From a checkpoint of a small transformer trained on Wikipedia.
Size: 6 heads of 64, 34.6M parameters.
MLP neurons of a small language model. Each row is named by its layer, matrix (gate and up: input weights; down: output weights) and neuron, and shows model dimensions 112-367. Each number is 500 + 40 x the weight over its row's rms, rounded and kept within 0 to 999. Numbers have three digits each. A neuron's up and down rows have the sign that makes its largest values positive.
Before each neuron's rows, "fires in" lists the words (lower case) most often at its 100 highest values on Wikipedia text that the model never trained on.

fires in: "to", "with", "for", "told"
L2.gate548:528512562556531515500545540497453522484514495517618457489496527524433455444602523434488492557524476531517488531559539513489475510512589485467561491487460509479484548607497491505530476448489552550531458452528504531508573538532487512559539450483471438471515484508464424468518448574519522462493484467540445567516488486500485535469557496498433540509517552521496514484548520580473445529463540485496460439515552473505470535564468497476505469510500515561512486445508479610515466470451495566510486519538441532464471495449493470440494475568513466541509518518507482495516543506440482532468498515526574554475544506493486543534552457576484478522506479460464457560516450492444488446481478549537503502483537584504475524445467466560558605554508568444486485521516472531501509497580520
L2.up548:430481494488498586515526488497506490510403576505434393532467547564510495536421527528503449466475430523513471523536554502482511483498486450494573452494528513489490513515433518523428481508536430479543478476501541457515504501486409504461619481472456482509535446514511483521556486534555473481453443476518454461467499487442440564540454501498496511444494519455497502480502549533498576492593506530484526515500486515463470553488485513516515420506568506553481536565484468495586610492558493516472524479469451494487520544546471511494562449481432429478505545502513493437505529560489550474546540469506554531431459502493494456537515497525446532536481502572464515505523506521596553517504511578509508482484434404516486535530501491474454524520525494476481476486472500461458469491533553
L2.down548:453476472571558490564482487519485488531450587523489486487556522450505457454482388520512505433533465535545496504568505400482520495498509581491516559526552481474534477487452495555503429510477475484550579530534542515538514549521420504498386490517426453427466509500517494453509462530528448468496535446490430542498467565470577466446533456503534626470498491435509469435519549507488547406499476538482508482548457485507464529493449551491482507462511550445521531539544433516463545525599495559496520463510471465471474526514514493482470496471439394443493510514455463499461502504523523494527519531519498498427543608439520464475493527458451533464536476466451548480435501582492440599491536543549523488463479437485520510444506459504532495500521490457477432482528460493515490502483553

fires in: "of", "to", "in", "municipal"
L2.gate589:537472461519467574495425506490524526487533516523470447530493564476455456441472518470538532461533559467448574469486527511522511452437458459473529467533435523479450530550525497497557445570537480525562557493547480509515546574458485472502450519437489545499527487506549498485530559408512541494468558545583465523469512560501510440459512470449467520463521529501526476495529466472441532593517513494494468585551504513533505528468493500480537536544546580593492513528523478514568518503459552475489495469483507531615530525562533495543466508526518517494572567501570431422537463496544539524552430427464540547495479495473478475445495547535582533420434488519534571464536525468510517492488493525495505432492471487518488563439447545496554498544530466483468419537459540517497470518459555
L2.up589:579489499511503503603532520495516471513563549494498499447435508549455489485497537527489552486542542509486467560506497471535552490518443519501498507484442541465433487575506485408494477500416420525548517572498431480475523483530499496527503500482476533591548528522467463550477591456451491471535532513493525483468466522489545523506443460499481425467535573446492488538532439452543476589511551483435458514483469440551391540466438497453434477503458429569440450484514471505465529566515472452533483486466479498549519497521490537483464454453478525532513610496520407532490580425558459508546474520438446520488492474487499501517514446557440463508438569551515515495554483530480445456597510450514490459544510467536588518501484449473548513499481467485510503457485464498505463467481507
L2.down589:475447463527451481536522532500498589520458518513546524496519614439557449423490522472474471467474461520453511443525484487556532448498482519507529464507507545526506541528484533432497455469540535466476497546481478521488505483530530450481324495494492575490529417503548418413500540433518508533451490474532549468531437464489419563481442438491511427441559554487537413539475460502483500521521532543508602394494469492484458552485480467547505551539467464498557465529503478508488513463534470519497426505555456503522539568553511480500591525526553523529474491480496486515502495527394497599492466513434490431434508552519452626452521528474467516535562519477534530479536503541469472520476531582505517465541445509497431478472485492379536477489505464549441472510529528548467464529423476

fires in: "made", "became", "make", "making", "provided", "provide"
L11.gate547:482454512485475513501541524459524495487506565554506491466511539553464515588479533507462501465508510450449592504540549538536524545517484514495456525488503562514513483534480515530478494472461511460443434465551556542512536448417494473465487523450543475516502566509514516492534476448461437538450510539494513461488448541479547538561526587475501554410479553517526574538575482485531509522558487498544531553466479534504479441513507524497457525478555580539522509569428475531522553447509504442447502424432509485390526488489473578517504480452478482439469452538495535510487552528481525498560407497492433541557517505470491449569586498532491486512535518447520496446459506493485511436524511465514541561563487526457500428488469491473499469467523463453538523504546489421533500476552420
L11.up547:478596538470520550513497517542492493516448494515526497474478541489504450445486505500442517548552427533458534486453470453481488521543469467547513523522550548455513445567532498542484495486488500459560459542455450507438434548490488522451500501434508468522575524527528494494464378474423457453524407534531532491520542503489484548494526503545534567497454543541388544482509449482521436533460519447511470480489495538479463538576459498491529468513558490514498499515532552473551531458471555508500495552472522513491510452501485539546571570558450482555421466466441421483476464499536509446503496568541493519484484489493463482514553506518559513521507546489526468534534470456483474470443529448540490566501554519489519435540560466494547384514470556610451493541535497512511504443538535
L11.down547:474533540451491525562493448526493412606502608531479396544501494519450537524524435510493490525583514463533525451512497508481541587544524496478454511515576483608488514521435525423514505547449571483514529532520485487488434525469517441470354498533538434532490508551452507479502566527503419555458555526523541510480494539454457416518474549537515509471454512467481528458556486479469482503472505499486517565559481582504513505473497504517487528532511586501435476476571469520536532430489520539526440482520553525528474546426481466445454488471464428579476469502521525489469467474505509486543467491493483489495515507505481519526473464557512476485527521434456527526573525503510526448488469491480530504522536514408526447464537533483520488505482525528444489473493457441511412563564525

fires in: "of", "in", "both", "the", "by", "other"
L10.gate841:484470609419437467499513510490526513449552581490557487478518534505464520422453483512459431491502502518499475548494503451538470508458461517512511523405482571531521565505452425510487542493488495483601450458497557513555419516456530543529377469445486524538468433567520567527529477443509437546469470463529519473454542538503602487510512508530557505443494496508539487481497542534488473497550411595564502484476488456477548451482494448514484421518458448503452420528598454459544528443465508583462517507522523544496517493466502514569436572530488480459471441476513466421444556526499536444480527546535529496536494414506464443523514522490503537500500491513420452476491541566451481537471375478494522518484436498536565495535500468458537557500511542513517481500511520517516464510522510
L10.up841:497524536497490483493484488491494505453509580437522450564510456566465447464494473497495459508471458519501488494503496576525536509490533477514486581472464555503416567448500510528482500465516532486542467494545545527427439510492537449452395547515488576501516488457432503567476461546547458487438557455523576507570509567501524516506494546561577468461534484479560504561524482451514489530476414475469535490481520498442504496509490448472493449532420543491440445536530495491558449440541527528489524538533550483524539519482457489477491584501468459543461506526447570492505491515527521450509461444533546446491486429530475535435482480565490537466525507484449505486471514547462498493467407500416479567549523537507483544508505478457496480424450556534543447482485532531519472459544567
L10.down841:471466483461488512481499543517511497543495466544570475473497490554484404567510435537427519511527494452521501471442509523544486474551482499540543463494429562502539521490407517449522467437536461438464497572485617531522577484523514531515298478492534496472514509450516522490470501575539486499501568510478479478516584508524511493526565505486522512489512528559466517442510545464528513499528514561531485505543447466495512530525550533458504538504515562535480505518480521520460554501490520489532497457532428502461482490561532550477502465487527486517488549453453462479565517431415523432537505506508460485423484565561513537476489477519476522516515492497493486396460474464516509482539605442503534456498566492465457476451457508557531554547527457460585524500507516563427477499542596

fires in: "by", "altar"
L4.gate403:561534486521469438555486473527517497482529525484466515564526467429543519475441478479556492542534473458508516541549486566501525466549599474519506470530455542497514508531468543582494446470541474474513544494533591522556525465522439469515536472492545498466531522580503543494468470528524481560452579535394573561504467570494515476421486443528462508426517527540471544501440473481550557445477542483518542481529524473478514532484467452500465513554513586455575445527503553527553459462578543537489531528476585455450529450482489567517548511478510420441531480410607473552483551578532499516477540518544483473471477533525543556532426446458470532510534541505463498474493559497532516529569491433495520476459529546496498493488489507401546480474479526503546524506526427545527461545540534
L4.up403:439508473525482529466496450505544530507532539564480494497513567518589530500455501464518451540553517500518460514552470520467515487532487525492530488475496509517512523412446517529467520490554444515541512511449581515526400516507505494464517526402533546530481550545534549522456444463515450544504556498449499508484481559454602542483503452524529532509557564524436519432445490522462482462542589508525510538557507523473507491589492474486540501470567483464553516553520481529486509459457476494452464513485572518575426521452534533471567482429517474503490503465551529596473518575523576496546491519511481518489453481522481526522518465489528532608524492545536491488518564491394501502528557517519548418482531508521514532499522521455522509477409510512504519555527466502447487455545491
L4.down403:501477476512548489520507562514530476522494510504481469494495451552507524441418482467526506477509530444506446552524498490557540547560529485500534538452512521497518465529472438472529454498473532459512584453495549505569588520504485559533516477589517542537488525508549584526530542538508453550530520469461538459438533453516490508489538514456580545454527410526452453468446540560508489508500487486455521458531475544530468553516525530527574540475487566441518498504443460457520513466495526521473440486528556497529530475490464433438529565501504455507491479484528451491513478462514512535491550376491560533495478509453456508518527588476479415575500469458476515417507485520528503527517539514538526438519536479498552494497506528499485564470537531475469512607544529517499504487510535

fires in: "the"
L8.gate519:502521533595459517473448440454502491405487484484413491435507423581459502442440450525521490447475580525450504495540427434473480497505486505495472482463530504550557450525425480516483524524473456492526470564581494464563515490471537547553489462464517505537506547541522516439494474506499488492489511530578539521447440492482442506499481499478526571499417565441487516507469498496515498469532524535516506455498526531432478478446489582559466477538458453484468463506482562513547482485499513559556522470479491528454524507474540451495509511522515521558547504532567521529524448505494491497484562494483506434557506474527479510418547477515506421507529475502462590603432454516489557508558470488539514515491374407559537483526499505542495559487442555526491600492488531508509415491453400
L8.up519:477508519479547464464461562422494471607522518493456412464510555466504519509482518527457457487474487459521384570497502478556548444526511466454480532576483450504446570417492521514536551502513457482504469453501516497496567564472462489505481539488491498547528473538478507503452440499454529438518443528456517498537478474503420497464501581406382512527528443444533477514515503479503465565448481437479451463481493532553482556528486437498533468489531440470383524556432535543487526537527519430556534502521477497493516462436463504499460469485499500458543514517486434517592580539492423483495507458443514511537479471497461462443553517589529539420512523499528428511484581502500548499528473542437511551553454445482421484538506575501539597486501517561456430478482503478519541510481566
L8.down519:472463470477493432508542493518481497447550448449438536514524510493568579486530430559504545454546493485504474479507470500563519519553506527497474489512483536571522436532472505473500524515459475482499425565477493560531580508598517497547293519515502512505509609465495515442491525469466457489515567506519534480456486548526444447461482511420488529514513474483486547486537411468535522501535503537484568517521497511557495545512488445473505549490496517446474519511494524511535498499477514379495502528509466467534561505540554557449494444483552486449519527576505444434497482536524560465522533511530462546472568549530524474508541508509525462515543521496503476436409516496482461519443538499489501507505494503522566457562495493435548458484550511444536486423430585484482481487504507

fires in: "with", "have", "made", "make"
L8.gate736:525502529507449561552548531427565431463497533484529516478484513501565464473509550460513492517518544490512520458478494529599469531542448461511484534495541485535462449462474454512453477502503508449475517493505484522569522457488429490461417486420452501476525539525489556381470552481462501483482463481550600441454535518477488488442499494497459530503545540481562494550576569541575507487469486468488464462465533518426563500476505574489420534474530477490548530445558502555508529498473565422550534436505423524491481544463487586535621481486461509424544487475483485468477426477466488507465500514414507453550535564493401480520563523572542499547434541512501491517478524526533544521501475469484515532532516532482473544470510489541464496431524512523468518403530487482483483512478487
L8.up736:540494474489444513539460451459544490449404442483525513487531542528447507469434512449515512500475458592430520474488485487499565589488527566477528454470526511535493541446502519532584521537510615483467499420535501524453518505485490512580523411585460473547547495490502512492492455467472462572462476484478582498587506529505538495470564529525478543496490534453494510528547563545503476548512520525533502474519560453508460599483526491509498551432478499537475439505549511545496539516558450552528548513446481482476517502399459487490451521466586490542527470442456517556532554525530492562478564560512522482544524465477504447511512447511525437531542508501447416473571493482511505491429452437508538527472474438480498487452522496510376511549439523504513481433469517546514482501456556
L8.down736:531537444507482533433455472608448454447508523478475501534435572513447502444519446496448536629514439417470554484519500470515505504510470441487466554555459485466500463505446553436485549505490450485488494527439394503468521466544465533411421476543530504575558507476575532459510578499474486473433561505552436483458441548498581543480487548479525585559515566472466494532487453494538541515477515516454502471483485471443479560458539517536539553475494559490509500552476559498478521472484439480481522454522535468494525521509499493524449459544428485504468513508501484476477515450515555521455471520508437498476436518474491499438465458482525507514444561491561509537471514523458494389426532483481499540523545521483472428535477572503459542453467507390520527506484554505542517528490452

fires in: "such", "well", "same", "this"
L4.gate789:524432519482496409508546446493490491491472502577469524483424533520518464504587479490496502456432479468548510574444535443448501530526484451527447490521491471540538519490464558505492423442468460497422448538577494558523513508535490452475448482528463518460563501479465498544552441512520515544489498494495508585445578507502509488536533441510486511440534523480560482513501487540467537444510455542493520525506491449514586558492480426466490490574538555505504518582490570506521504477481474473472599476538509511543458499460500443521516537518556515524582464523485504439467521473506496451455488569551490553498531572484556529500587458473589467491489533501522498545462462459555540410547529524494496485450530538465506480420461526532442528563514522431436441514460569583521438442467412
L4.up789:521569480402455493515555428495568537480469419451493470468545494472504610459513526439468459508539466457503488465446489518478499526442485485516496553470532514489460500449584484459432492446450475473537476543537512527459568517523493495490554492546535459490529478488500508537515528490565461474501567510505545494518536471545515499540485548585522521504489466441503507486554570422495481422502418544508492435556466531429513505465499541522506515555448533515517504489637562493567510493543510505537507445473455447495542523443570560519548559428474489509464467501544514515504454416503438472484498481508539498474513433541422527483516479485576515427486563475566466486478514474524455430522481533521454514478556553502543424459489476534485524478513549491475570529472498496585577484457526
L4.down789:526473532508425426560503495529479462480448455383484479500509455430463487455539496487493565499465537472544514500521450518499449532540489560428512506501519441473426494464466480444445529483499456484560418523515523492520445506503485497552521549541445470391476514543502488509510511478440484506408534523524503526457621505496515494491485536481504494498552510477487449528490590444531464451488478508402385496448479533506590566487560525486557460550468532486470518522543512469482456490516468534528501508478433467515415441481506485589504476466524510484562517462446471493529542478492451486508485502504529520476478462460510500509497522499521425499525503594513514470550461461472464445539477566476540564532442490485531517427547439505532464505610453504552498519486511552497523477449498

fires in: "made", "make", "released", "signed", "published", "issued"
L8.gate513:487484444469441442562511540385467475486505510493476457563535486515489517549460540452443511511432519498513501562496472508465490533564476441502469555555464524470535514555463482501530465481498524461423541507507553542480487484526412470472497520507469541457545471518512542408477426557586414507466410525499495499566563467534436563476545543487527511483552549405473540558545443422479532486420546456655504529549444507508537500531418506450543441507557496554495443564517501493554492524548470518509459435508467546509550516431509540444516446401453575481484486508461557535455551496419563532579483484512541511540495531528508475521515546469505528492500466521483510530493464423510481477484493546438560480558539525496509513476517547538532411579527492512528486503513536534497520554432510
L8.up513:557505509481470555480464487502577539563487463560490514450545448511575500507506514533497473554504449440523497431537537503439536543478500508568477552477508546478467522505475416508512464467520517540500532455538538486596507431535506580517512456516529576525483454467423495527465480539496451449553565431468476467501548499457484480516604453500425393471482505536495528517492499534515402464501469474525504549479450583463544488415483469495493478481509488533523522471479551540511496537483517499561455450478563576473508537464422563498430509491484495513506465540480503463492492566475498473514518516496438557471428399519528444478460561497530508554571504557426542486432447529490430447555526509576506548550533478490478496513549513479514466527541542523505467534489462492523497438453480
L8.down513:523557536522501511538484489503553530504470526523478466463527488508508538426490490506565562444547496444442518489464558475500516481534482426530433530496501511520428505571512443481505482511444531472500537546459515518491503481475483438472517544425518468430459559503490503547476537492566501448506481527512529481434508484572529468546515489569524474457499523579521475427504447573511523432490473562532536508504459474508629523531438486423504485497484588511542497464546440467500472466485442574504488514537491539399425629482534440504435449427565556409501417484536471509452447490533498448526452488493453466551502466484541495480528508461486487510512514502481444464444467405469455513490538466453471526469517499413488434463557547479531442524467550439438508506496580463539495512469489

fires in: "made", "make", "to", "in", "caused"
L4.gate190:549497556540506531473491452505520523442508455507552522417518441541480469485529565436531541496483528448478503504494599577544503525545554555555481462477489442555505536486523477513471480499509479508492482477589523521526484409460543439515569538450507476471443553459579528454397436435445464542460552462461528435496515492535550539482507486517427474503474454530468549535533493475530508527465494535517507591541540464554468440530505528506515457489474521471464506505493537497495568522562492476462541495524493503504490486498472475482527579488518484449498497563515525469497499510572463441592418548517471606521517485522510475594554453488462426505439515464393499516469484553484525544490485444562491457527470506457509413461513533548546442567526516574534474521461489539402481511566444
L4.up190:511473543541449462552517486570501488530469435509446541502506496580397469529502409575517518541503491531519586536589465557450537522517497540500453600531544439504528547520518437582495487447447542540526495473496571469478516495428518472525489568503504527520554492587574525455523463470482477577523525474477527468466574465472530524469468503465482434516514509458530528519509483561432567483536461519472514557448499519484475588443540459536504513557479502498559493506615498572472464494499541486510486459448485503450490480500460492550557491548475476465528477483480463485498497470455565447480511565425487517477492539520547457432483495555524455481475494458472470555479477527528506465514465470542482527515468448527558537498485542501481561532489476467514626543525463410510552470491468
L4.down190:448504457502570524497490550488489488553457505512503512472479459486472548501536455419557484477538489471463539471409477526473526519492550491552483531479488540577506496523459517539490451538455514510515579483472519497525460465475498484444504518478528497461544504440459542426484528452499400495531460442486524481495538456426472526500592600481560481482459463475486479506541485553522534447516447526531575474513436523548461501448549540525477515511469586493502507554443537472465565431526527558513473494543470518527490483518503527588488506446536489515478541541443554510513550467494546513515520533492492496481494461490484448494532415520499524568557486447448502460495461527512547462494482488433519528584555544448506393505580517417448447477534567479535585486472538437487422517465474

fires in: "under", "by", "saunders"
L2.gate472:494531471500459524578468433499478513552586473559483499484469505457522536529445419557512528468490548470556467439529546478532553472498477499458533542547500459516459516549488499435475545535482568542479440533500618528494500519505534539504476489433475452429486521475542540451458476551508515569536450495503535540517482508508524499451492510575553476403482537507477545530457482547522577494459576478474419504485516452479494490470454501513529554494520402598554537440510436507509562446472571552458577511561552507534569509514454513540514447523562534533485479416474469513474434476509453498453412569504547535496479554442506462517511579497509515515507445487524539493469427497494565537483442476431524459467446551521500478523554497502482453576542477502467455540524493533463370542536526
L2.up472:535533477537479532516440515521475463502421480502499478508525490507471449501391428472583597516535516470529442499401491508456491472469498480440481548466533491511519494471549547480550473486550488517490472529465543497524493454550483582516384505475531457480443506524436499441471461513550469512500448487499505558496524510517505459527454482549535468451440460419481534452474499532534466427469480559513467539478489511485472527573502446518454473503519485554446547449524474512460517499532561469500479463491472475514487566515494460449539495547460476495431477480543502551533541495529563542490491502528453521486538457483481481521461546487481518520552467518541559516513549523452550511529512401478533469493528509554604530514488589481515492517515526492502526528496515440458463490581496
L2.down472:479583473541498395545543479451463492493466508484503505516554506517488511470585483503456530495540498478512495477513482466489507477558555534443519537521550486514547502594500547524430506457549557522445457498475510528571491556517534528512599545472500457459447487485482490484507531563513540473438381483512567534523501461462531498467500510521501422515525487503434481455438566501579507472493548506505505505499478531490483524561475477498483441558515476575557549496526514550479509440457502462557449549436566417482489497545527479536515515413528458500503496518435450488476560542518485499583482516506501371464516500453482526529486513449480548528535547453527434472498531503402549523494540477580547472426526457533525487481557555522502424471520478505529515557599490447496513473555599

fires in: "in", "to", "found", "on"
L2.gate900:538603495498617569505453511567591472468490494517564610444492576513455477472480514533505534455492476476485533463533514525463484510509518458475443554596541498535431468547430482466509468504496409515510496480550453443457481561515491529526547481485459445464531574510534515465485560457527508475515518496484481548512506575544501517408529452529511505506552565453494555488525446537481521516523504412533507523567472464459447526512495545540468500550519495461517516498448529569486471559445474493475498523444418560536474515467519493553444503463514520529588488496501452504468484482468462504504513523482527452502488512474517488570523510545469537421576443544533460476556581538482528471441519468550392570553492444503484531497530524559575451534469522509489555494494435519523468499576543
L2.up900:511608450609569550475471531561562533457518466522496496499481642530556487547501485491492582439497554500505498475523530476477557453519480533486463414501475586498518500579509496428535468521508413518513487463528426509503518538579509566499567432520513534521523445430474542498512502454507499470443525497476536474460499586492544494493507513445467450551461484426506474461519442518548553452522490504497515510523475520482465534556505536499414492429514479492501464620553540535501479561505513525473527530528524514508517486482491528555517508525565505501544511574515511464523510504534494522485502577482549496478480462470539487413481560442461501405541516509467479497489467519512576452450484386528443488495499426518454565553486532450498500472521480486536558504489419528483499513486511
L2.down900:467510497495438483490545486458493526445538477455470481505498508577565501474456452502536460485426481485501503514504466445513462400510502449515475471559440520538453528542501585444431536471540508540568469439512540568561494439528528528517391492496532553500575490499445476471556395493518488530492500445546521471445499542542436540462504523435493470521529513544510452466475480434460535407521536497565556507494494520537483545495507547497466496489550480487567443587481522510522490516525516522518494528513487441557495557484476479549512390510534471432516500564517492512545474523630507519482539544508498518462421488438448457474516554483494492501574497463478533484498513474522513488455583511554516449550536450567463443552477475505483501501450450445526545470559484533525529509468509

fires in: "this", "that", "such", "same", "known", "according"
L5.gate849:559526533530564470506563473408552473516505500474467525515463501541510444427531512509541566428468538544523439540527452468436519510442428469570494478516510491520548487515495503452451479499444473572451508546503490472516465498395561492528485514544458522409461471507453431549468494533500487452524544539502535482517417465467520468464521545460542404460552477436482587553520523497508562505518504480547494496509479442507461486489425458525574475456463581553586500479473552542481482512497439479553508552406507484548487537460478547541527458475447516504500519488613444486494504525475563487421487404452473537479551482535515491483571539477487444504514493526576446485559519402546433584441517546484469537479555471502404538503516533498501543515481525443540476511446518519518560451481473
L5.up849:447594563517502479491486511405479515463476491455584526520485489464497524451532494495470532558487516606502589489517483441517533426488445480561536482541519477472534552525505474448436439517431534488454561468489480488509428533430495461594491537575465526450551497555546527457536524478535470467513557524443525511487542535506522465471445442555509525508556423557520527578523576450532521500514470511477574431435555497499508506512471465492429497468532523534505544515497526510550495562432457482460452444474498429528416496497504489474533529600514542486502533532429523516590518472495448436495510471445525432530466479544408560519505403479533555478490497635618422478463509454526457471505521541499522579417471540557536503482484434485569509500535537496498459540539494522516492484553458
L5.down849:512566509473506451524469449525526466473534440376530478473534533483472520396503502519495523494522542536502496530471500540455494493546508512443510489469473473475566457510557451445514539567470425543462513471520535480484508485544499452517485525457454500449517521485520508485530579472461483517491570532492412588421473511504537504473490553543499460531516555485525509533537505469472523532495456492485535608442536467469518518463481520485474472524457535513542470492498442515514471511514545502544450571543440490462495569475486551561522483431464467492499501544431514477573562479437528411495455482443456431528493506545537433525471544530462524451563522502527501405521515422529463479517560570468545520473528506443563515418510457430580556460513527509525412501519441510462482393474446

fires in: "by", "to"
L5.gate655:495448541507459522491537504498544465462493547489521483505557401436531527491516480491546531479539441458438522479578490553449484549567564492436523537588460514509507565534499516483484520477463508433493527494510506564494476538522472574560516423518436547486496515524555540536497435513516477519501469486476497492452498487526529478546626513454511473489507456493532599530483477553549498517460473505453474582577548471413444537479517516446535480471500516460544467544457418501462476441479447513460482504550506543514522441555465455506532500524544440531459488420429483549477489586438456521406516540472544461558544488515546517541500510541477525481478406469489501574562471589519525483529467494523458482481515489423510466488424551494494560484519535554460472534536504451500567481509538
L5.up655:551547525492546489447477505456482489503506552512520540500485556461492431603559521560471405523502489467501444568549561497509433517511453565502514552494511515499521539484544479469530491484494482447491484507505474475590495510506613450528450506523484544509483515451551481467473437539557472479460473428478493538491536442484529472516477529495501509526509461467548543481517484498510516446526502478521446476481520541531552571517548486508492438485494528511527454528489535567480520550451499536442483461484466434532486547484561406525498512427438542526496514468545414542496472486539542436545509539636465504534447458519504547525494477460602550478444564578478476443574455551525474578462499548537536429495516415461541536545544514475495537517468513529526471521532506520431487504480467
L5.down655:551536529490522382513522525508470466528589513465496484458480529517471530539455479490502546449483507444572502418495439475480489411445466542492467495490527477494486537498508562605581431431527532523505466489522554545475543556484504550468422509461526535483503489456473498433536461552484516561502557505476507544547477472539542538520518503561573522511473485456460498469490500519504497493528551520440463512499492474494567466475470558499446538467466458584518429449570473536525546542577485503509454523513489511546567423541524476415507542477502508476519518591498365506425481475514510488424482508490439542476491497509489454471561478489579492497463437506526496418492492524487449515507525533493531417427523419492497536568442488541549517429499554558478474525531444543539440526478440

fires in: "to", "of", "covid", "by", "high"
L6.gate312:376496485426440454475476508496458503449518508443553463541481495495483449490532491534513516510505424485533528513514502566473447562470490570502513501515492500534449427477463475588502476430505518506481448496481510542426512445489509455516490543483505441507452529500475489503513517545475481497490417476519548464534580525489457494614547508424435478371470457507488569447476481477528568491484553504457454462519534553543496465552440484548517467508522536508515463499577519548418523487424505481509525521455496480568451521534473479520478494563388528529531577514504512565519499484482504476467514485415541525522589485480514442543549475471553513532456578484479496492524529514476515524434443492470482516532604528507518491518464522428521530504455496543466494579471462541519435490457496
L6.up312:576490495513481483534498498444477442529431500462544480484538470493456455501559534546481502573504509505568468507478473533504530534517553477518548562548516478495398470584574515495487377477502547499501424486443529534474454483442481482520409507479515471494458502529549532503509435466532512470547461454509459502553536546514488569598572512543469515521500484518469568523472518472513488506549508455462546418541477553521474511466457401507456561497467511450490388489500436474506493526494465503456480497505494454544497526500507468500534459537506499504470434480409466515503552461478533514557472466519539528509487527518546416466383413505472493508410480508518465459514560546474536453465466530518570480461496458473517590517580583502518573557477496568498504483539525473516586551468484
L6.down312:472461489553447518533533500515540534524508534458524515529445502419525538470544515535469524561474490513500522472502563561509527543501535501480556444488554451509523490577543529524447497495523535466483504481525440503449494395528549509550422474430534497508388502512497502514463468566507494526508388419557480476611560476553483567503540438491486419534543535474553549448433486524550442441571444466499559480603445536458498512457455469544532507529491545440526476505556495483520526507516469520615481545484525434488526463589588466476470494539513434511497493419466441515571526523460442489521400474433499501477476470503543438510479521434496471517511442486485479442542535513564515471403517510482557553418547466513483542484503526491471536552513479447535464498548528501501455488457490

fires in: "as", "was", "be", "under"
L6.gate88:526557554464584523521520421509490450517388497522493503500558429474500459466434432528403550444548498509514511496533487493510532472583493433563547539485473591541516517513514533454486484482491578524551470473409502595537470500528519483489518470495497452497491523482568560530466500497506590536574575430427499516516459514463584530473545567462552464469541600530490525522537469486507490385523518478455557570553530465482518531481477541484536557441495505495538518425491499477481502481503544572536569535542518486493457473514416521467516458456470472497490503523506482537483467466560508504554479543464473480590515486466539544554503542535465572474544479416502505482447558503485456554538516547501522471510566523471465519485525471552491482564466531512508449500484565484509522499481473
L6.up88:519491507561523514517462487453491541437602468468480510551476558531514490521542507569475500545464529491480420476535539474510484537450516508521499498532625442430523470486495438532510469465568497554522494482500559516504485537551472553493454507524474440441514430495504515478467521569530550515572508475542474512485537422524534495448565480455520528502562523553488523583579476483531543515464543467496548576438530528553469505513460466467476438486519464535488509539474493484549548546523556520508466617471510485500424525435468503463525486566428373497524458517555488507493533529570520492433510459451487516524440475502430505563390611423545479504396486486504474492483504498487495485419473461554504573525486522500474483571443449481476460479487513449468535473575480434520552508510557
L6.down88:431502483526419418514523445479541516486498517492483510491480470558498431471492536479519491531518515460493569493467520499528465527501509526500527449537460435540523471514523509506434507545493501505497521503465481462485480485437575551478525515532537508490507479510440549471452504460515433481519517434520532503541509417444501552557558466497449493472556494520473455481479525480527543463484618505524520428423452564499554481486473459426539464502501478494470523444516508467523491472462511534489454519415506541549485580540567496568465603435548478533541505499524494492454539561477541501532470524509487488515426542445495483514453494442502462455442523497518465466439534563577513523522474503456486534514517519477501527532562438523545436527464581554552590530504486513512428527467562

fires in: "for", "by", "to", "on", "in", "what"
L8.gate1010:547478525530502537517478473499508549538489525509494462494481459513463403458488544488516535445495464515525504462545486483491464518514467509523493487484453535524431579487488537511410464466508508508612554505485459540441455537394502497467471531550501524453440415469523482497462466574527447488421466488529499537488524511518450521383519435474481581542527494552501530491496507620506465390490505486524463512570515466523468540535508514480507469483406519404522578446507504526480538464447525495469436453577492496494481505461465487528554431518546486482489482513417492514412583416468517524581510620530549507475541527474542446511591486544412509495476459482444454536458524544528471468470490467533526496466498498406484480483475515534501518530503479501481514480478516536423446473533479
L8.up1010:483530505493527504442487567443511481505443477510584469505514526481506500449545464481487523505509451509515528496488518496542542498514512543530514488457557501547580590548465439488496427540450513502485516487502462438432490463518503507599436521559552484527511451468542514544535528523470487521450483463503582471513472515544491470522526488477541463478508456455459478494460463462426476496481446466470446497503504496501491560475511476567467503530524475426508547471567471541556527441552515513578482489421564546517572424489514489503502516444483502560568475545497417497481491436537519486474587433452444473487500463450448504469515511435504551438468438514454491520456465530519502521465425518543452463515557498478567512490456454497439522495476613567542420471510447451495553434420433
L8.down1010:457443462519554465520546520508470545504525470557515421578537495539473517479613551504522527480468466485528494567564451477484562479526539560486467485477554494511490472548485561556521467461477499480502534495459548515544568435472549568479364510478490442549486519530485511538462566497473541469467473505511514554441510488449505452551437457458554506554457472474488454434526525440479512643482505488508568509405549478494550488549515547583536489505521544477463394563464529446496495468560493558501482513478461466541498473539543500480474539499474380436535526534548482542513447505562480459491495476473498540521529483547416552475489487546481582497500566513478546432532530492436477507500506497517604505493472496501502510546493506514433541463476508499552474538567540494503504451519545